Weights of a small GPT-style language model, trained from scratch on English Wikipedia: untied embeddings, attention and MLP in parallel.
MLP neurons of a small language model. Each row is named by its layer, matrix (up: input weights; down: output weights) and neuron, and shows model dimensions 432-495. Each number is 200 + 20 x the weight over its row's rms, rounded and kept within 0 to 999.
After each neuron's rows, "fires in" lists the words (lower case) most often at its 100 highest values on Wikipedia text that the model never trained on.

L3.up1599,191,193,182,215,198,216,227,185,197,200,188,204,154,162,174,195,160,214,236,205,192,187,204,165,200,190,185,244,176,200,202,179,212,189,173,182,206,197,170,202,201,203,179,236,225,217,226,185,192,183,208,245,203,193,196,210,210,149,203,192,201,213,199,228
L3.down1599,188,219,213,181,205,213,189,168,190,194,189,214,217,193,227,189,195,191,196,189,207,213,208,179,201,194,198,208,216,214,200,195,196,206,174,207,179,184,207,211,208,199,201,192,198,173,171,215,192,202,198,209,204,202,236,187,186,227,214,186,201,195,167,192
fires in: "the", "other", "when", "as", "to", "in"

L6.up363,209,181,209,221,239,175,217,220,181,194,188,178,209,189,199,209,215,161,201,209,228,212,223,210,177,177,171,195,198,207,211,212,229,215,182,192,204,195,228,164,195,195,189,196,202,218,223,199,204,193,220,231,177,216,210,181,153,205,200,188,172,168,209,231
L6.down363,179,189,200,218,166,202,213,164,203,196,218,216,190,218,205,188,187,188,188,193,195,221,200,188,192,214,232,193,236,209,226,225,190,187,217,210,218,211,208,217,176,220,194,234,178,214,212,222,194,201,208,190,190,172,170,220,201,170,174,196,229,208,208,220
fires in: "was", "be", "being", "been", "were"

L3.up1217,163,201,248,223,189,207,229,209,185,200,199,191,218,230,191,219,221,204,198,185,176,160,192,198,184,224,217,210,177,211,201,161,204,184,213,185,189,234,211,179,192,209,199,188,207,206,185,223,186,186,193,211,199,200,175,183,233,171,181,175,187,181,226,198
L3.down1217,235,156,178,177,201,205,211,211,212,201,189,217,191,153,191,208,188,213,195,170,201,214,221,185,180,200,171,185,195,207,173,205,185,250,195,206,206,192,219,197,214,218,204,217,180,203,199,212,186,207,201,186,187,201,182,209,172,202,230,216,208,249,225,207
fires in: "that", "only"

L6.up1270,189,222,177,152,220,208,195,187,190,209,194,213,183,216,224,195,214,235,202,194,212,209,242,183,176,171,215,193,209,201,194,212,208,203,150,208,205,206,205,165,223,182,211,187,212,169,190,224,216,187,177,221,197,228,168,208,201,184,180,255,201,195,194,210
L6.down1270,178,193,231,228,227,213,187,200,190,191,247,223,180,190,188,174,194,198,176,198,225,191,181,192,190,210,186,177,161,199,196,204,182,222,177,180,181,198,206,189,213,189,222,223,190,188,219,192,234,206,173,203,233,201,175,196,231,210,192,173,200,180,205,173
fires in: "an"

L6.up623,189,175,195,248,205,196,180,192,222,213,185,249,212,187,174,227,213,210,181,183,214,182,192,230,182,199,194,180,209,219,196,195,199,203,200,185,216,194,187,203,191,181,190,193,200,231,178,188,200,177,188,209,219,195,194,210,216,214,185,219,183,208,169,224
L6.down623,217,203,189,229,179,223,200,179,222,195,208,209,187,189,185,186,188,186,189,208,180,200,186,195,207,204,197,216,203,192,203,227,184,160,196,191,184,178,188,194,194,223,242,191,203,211,224,172,207,188,255,222,205,198,225,227,193,195,219,229,204,182,177,227
fires in: "a"

L6.up1752,233,171,204,196,238,228,188,204,193,217,227,191,180,174,192,197,232,245,244,210,204,233,216,224,183,202,198,203,187,175,188,229,171,197,204,188,204,211,187,192,208,174,186,215,210,229,185,231,175,197,241,184,191,205,125,164,215,219,172,202,190,218,228,206
L6.down1752,208,205,211,193,195,199,228,177,208,191,215,203,178,203,186,228,180,201,197,210,201,192,233,194,193,216,228,196,157,196,218,207,211,192,196,227,175,213,194,204,183,200,238,156,175,208,206,168,212,183,210,178,178,193,206,224,205,238,202,187,182,194,197,223
fires in: "the", "who", "in", "his", "to"

L3.up184,178,213,223,179,179,181,206,189,238,199,207,195,201,196,222,174,211,176,188,136,209,203,195,181,166,187,163,192,210,203,200,211,201,213,189,188,191,155,222,189,213,225,202,196,185,183,211,246,161,192,197,194,203,200,201,207,196,204,182,190,212,166,143,212
L3.down184,212,213,167,244,206,188,180,162,190,174,212,163,174,206,196,187,224,163,181,193,241,193,221,184,228,223,198,196,194,204,188,216,204,201,185,218,211,195,246,211,231,192,185,213,197,203,210,203,224,209,187,181,220,211,211,202,221,222,201,183,158,191,211,208
fires in: "the", "of", "built", "as", "decision"

L6.up19,231,229,209,186,190,211,213,225,214,203,183,182,179,219,221,232,240,221,234,215,205,232,192,165,203,216,184,152,188,178,206,184,187,169,192,200,199,187,190,178,171,194,178,196,230,198,189,213,220,183,213,177,168,211,211,213,196,204,199,173,187,192,185,181
L6.down19,194,207,194,199,145,213,215,199,173,236,194,210,253,235,236,170,201,183,222,162,222,205,187,247,219,231,201,238,226,180,213,205,172,195,176,201,202,234,192,176,221,190,210,188,216,202,167,227,196,188,199,218,186,152,196,164,196,209,218,192,212,238,197,200
fires in: "in", "the", "around"

L6.up1542,172,206,168,215,147,180,244,219,230,235,206,208,218,164,214,193,208,178,209,204,200,209,181,219,221,164,192,209,187,203,204,214,205,201,191,208,217,244,211,150,218,212,199,214,188,222,167,222,190,203,212,195,186,176,200,190,176,190,203,167,206,189,165,173
L6.down1542,221,213,201,173,216,191,224,204,224,207,211,169,198,212,202,177,184,172,203,184,209,184,208,201,211,197,225,195,198,197,198,191,182,218,180,174,199,221,208,214,199,192,226,179,200,244,211,151,198,215,211,240,199,232,201,192,199,175,188,209,167,188,211,198
fires in: "a"

L6.up2002,189,190,175,230,202,223,238,201,194,242,241,227,176,191,194,201,206,198,209,199,171,190,201,193,189,169,188,193,198,211,203,222,215,165,183,207,219,206,198,195,197,176,167,212,189,200,193,178,201,170,204,188,221,177,209,196,227,178,186,205,184,215,178,238
L6.down2002,220,195,192,199,215,235,206,205,201,211,210,195,212,219,229,202,221,214,191,201,200,214,193,178,202,203,210,197,198,195,214,198,197,196,201,190,179,185,242,199,153,198,218,215,200,175,191,201,187,183,223,206,203,182,212,192,215,177,185,199,190,186,203,217
fires in: "the", "a"

L6.up1280,194,222,211,204,188,206,199,186,228,233,171,211,207,183,192,210,233,197,192,180,239,189,189,170,197,163,199,216,193,191,180,206,206,200,185,178,240,178,197,209,220,191,189,196,166,227,195,184,208,191,199,215,172,204,217,217,174,184,202,206,173,225,177,190
L6.down1280,195,205,205,187,214,194,214,186,175,219,191,201,216,165,180,192,212,175,177,178,209,214,212,222,175,232,185,203,184,205,214,174,200,171,185,216,183,217,209,229,190,205,212,202,207,181,199,186,221,210,200,219,214,193,201,155,218,167,175,218,211,185,188,217
fires in: "a"

L6.up975,210,169,197,206,211,229,245,202,214,208,199,197,205,198,192,196,208,215,189,192,196,171,231,225,215,170,209,201,168,221,184,209,227,202,179,195,186,182,229,174,179,193,223,230,211,201,231,197,181,204,202,200,201,212,203,207,189,218,168,212,224,197,222,198
L6.down975,185,224,215,204,205,202,171,204,197,193,198,173,209,181,206,196,172,181,198,185,198,193,183,173,182,238,173,203,213,195,194,190,214,191,195,211,201,196,146,205,198,205,191,195,195,224,174,207,218,195,229,169,197,220,190,186,222,192,217,199,184,172,204,220
fires in: "was", "which", "were", "who"

L6.up1694,200,195,202,190,186,221,190,213,205,215,238,203,179,174,222,230,192,206,213,215,226,206,195,195,210,201,204,156,205,197,226,190,180,200,193,219,245,187,199,216,214,156,188,169,196,173,146,207,209,223,206,212,212,241,210,202,196,219,194,226,203,226,199,190
L6.down1694,184,142,210,206,206,209,189,215,211,193,192,165,201,184,222,204,200,221,197,194,239,179,180,249,185,189,200,206,180,184,165,204,184,192,190,231,227,176,236,207,206,232,197,214,161,189,227,194,178,186,175,225,192,155,177,189,208,222,190,182,216,189,163,196
fires in: "an"

L6.up229,205,204,201,181,196,207,210,178,203,200,166,230,196,210,233,163,201,172,199,232,209,185,201,229,213,199,193,165,198,212,223,179,203,202,192,213,189,202,190,204,208,192,182,199,190,198,198,225,236,181,206,173,180,233,176,208,215,195,205,203,193,233,175,222
L6.down229,219,199,215,185,219,196,195,185,230,197,203,207,191,228,217,223,217,184,214,206,210,221,225,212,171,217,234,192,188,199,191,187,162,180,190,176,172,192,201,221,236,226,210,196,192,210,223,192,193,222,173,186,206,219,214,203,181,197,201,209,206,194,229,187
fires in: "to", "for", "get", "in"

L6.up347,185,221,176,226,180,228,207,186,161,212,179,195,174,207,206,222,189,194,188,223,199,180,207,214,173,191,176,207,223,200,191,205,148,164,199,205,205,226,195,222,217,195,207,198,201,200,168,239,238,212,218,180,203,206,182,181,190,161,182,175,183,193,212,208
L6.down347,188,198,191,169,181,226,223,168,161,211,217,223,215,201,177,215,210,225,200,197,201,203,176,232,224,213,192,161,202,186,217,192,198,217,173,234,184,243,226,180,149,165,196,167,240,182,196,191,196,222,207,208,189,178,229,195,198,225,165,180,181,214,190,192
fires in: "this", "that"

L6.up1281,231,190,168,219,179,203,223,198,192,234,200,183,205,178,211,211,197,223,203,203,192,207,194,181,196,211,185,221,168,174,164,201,219,208,185,162,231,200,172,206,206,187,198,191,195,199,182,201,172,184,221,229,204,212,180,208,195,215,196,194,212,204,239,184
L6.down1281,176,203,238,193,208,203,193,206,224,200,186,205,184,235,205,208,225,208,207,188,212,203,180,173,179,196,206,198,194,214,240,182,208,181,192,175,197,188,188,196,199,192,134,160,205,187,211,194,230,190,161,184,223,221,213,192,208,218,199,225,169,189,179,211
fires in: "the", "is", "was", "in", "not", "also"

L6.up423,218,169,164,167,168,209,176,201,183,207,192,202,197,189,177,174,210,196,246,176,206,168,194,184,226,222,159,195,224,197,201,197,173,177,212,210,177,176,171,196,175,192,216,263,188,210,192,229,191,173,201,178,183,198,229,183,194,184,236,176,190,199,222,187
L6.down423,210,192,204,220,238,199,202,195,199,205,219,170,227,201,218,184,208,186,174,212,215,220,204,205,171,198,229,196,204,199,184,203,195,195,193,190,195,220,219,187,229,221,172,170,181,192,190,230,192,211,174,195,207,185,206,193,189,210,224,222,224,206,166,194
fires in: "the", "by", "this", "in", "for"

L3.up1930,188,194,166,197,195,211,203,175,193,154,221,190,260,216,195,217,191,178,205,193,208,170,194,209,217,227,224,197,208,194,187,200,179,192,211,200,193,180,219,227,206,185,203,196,195,234,195,164,163,204,190,222,187,209,155,199,173,201,225,191,200,203,221,224
L3.down1930,200,216,218,225,196,195,203,203,194,197,218,242,193,193,210,186,182,204,215,180,179,224,217,191,183,226,175,188,145,214,207,209,232,203,188,215,191,179,161,182,227,216,203,185,201,170,236,225,192,197,168,197,220,201,208,170,203,177,192,196,210,202,231,205
fires in: "there", "ground", "square", "that", "she", "base"

L6.up1686,176,193,206,232,199,239,200,192,203,210,210,226,175,190,197,215,174,210,176,151,185,201,245,232,170,174,190,200,223,202,252,227,213,178,217,202,233,188,184,207,194,184,194,193,191,196,196,200,186,191,215,184,205,230,186,211,221,197,166,204,208,215,172,250
L6.down1686,205,222,198,262,187,203,201,205,193,191,196,206,166,217,227,197,198,219,178,214,185,216,213,175,221,150,184,178,239,225,192,242,224,166,201,196,191,167,217,218,151,179,222,213,209,214,208,182,197,194,220,211,192,195,209,200,230,202,161,191,177,228,229,190
fires in: "a", "the", "no"

L6.up1494,184,226,220,166,173,183,206,215,184,173,225,195,160,221,205,249,199,241,232,212,228,166,240,184,155,220,211,211,169,173,209,177,234,201,191,205,215,187,208,189,220,154,211,215,230,219,185,244,171,185,194,185,226,207,187,157,204,206,181,224,223,234,206,205
L6.down1494,202,177,196,201,215,195,171,181,191,193,217,167,206,175,221,203,194,209,180,220,197,190,181,213,206,210,227,184,190,244,187,222,171,209,200,230,196,164,225,206,189,184,221,204,188,152,153,192,177,229,210,243,242,167,186,241,238,201,183,213,162,172,229,220
fires in: "an"

L3.up21,186,199,170,232,196,191,183,211,198,221,207,211,186,215,194,223,211,176,208,215,200,194,194,181,221,170,193,228,184,222,205,156,239,206,198,197,229,167,210,200,228,177,207,165,198,166,180,192,213,217,189,199,212,189,145,200,184,179,177,237,230,193,201,198
L3.down21,196,234,225,171,187,197,190,214,161,205,214,172,196,179,192,168,211,168,222,195,184,218,196,169,186,214,184,211,175,211,220,202,196,226,209,195,245,218,182,218,219,206,183,179,209,212,201,207,202,219,194,206,220,176,193,169,233,222,193,232,218,224,198,218
fires in: "an"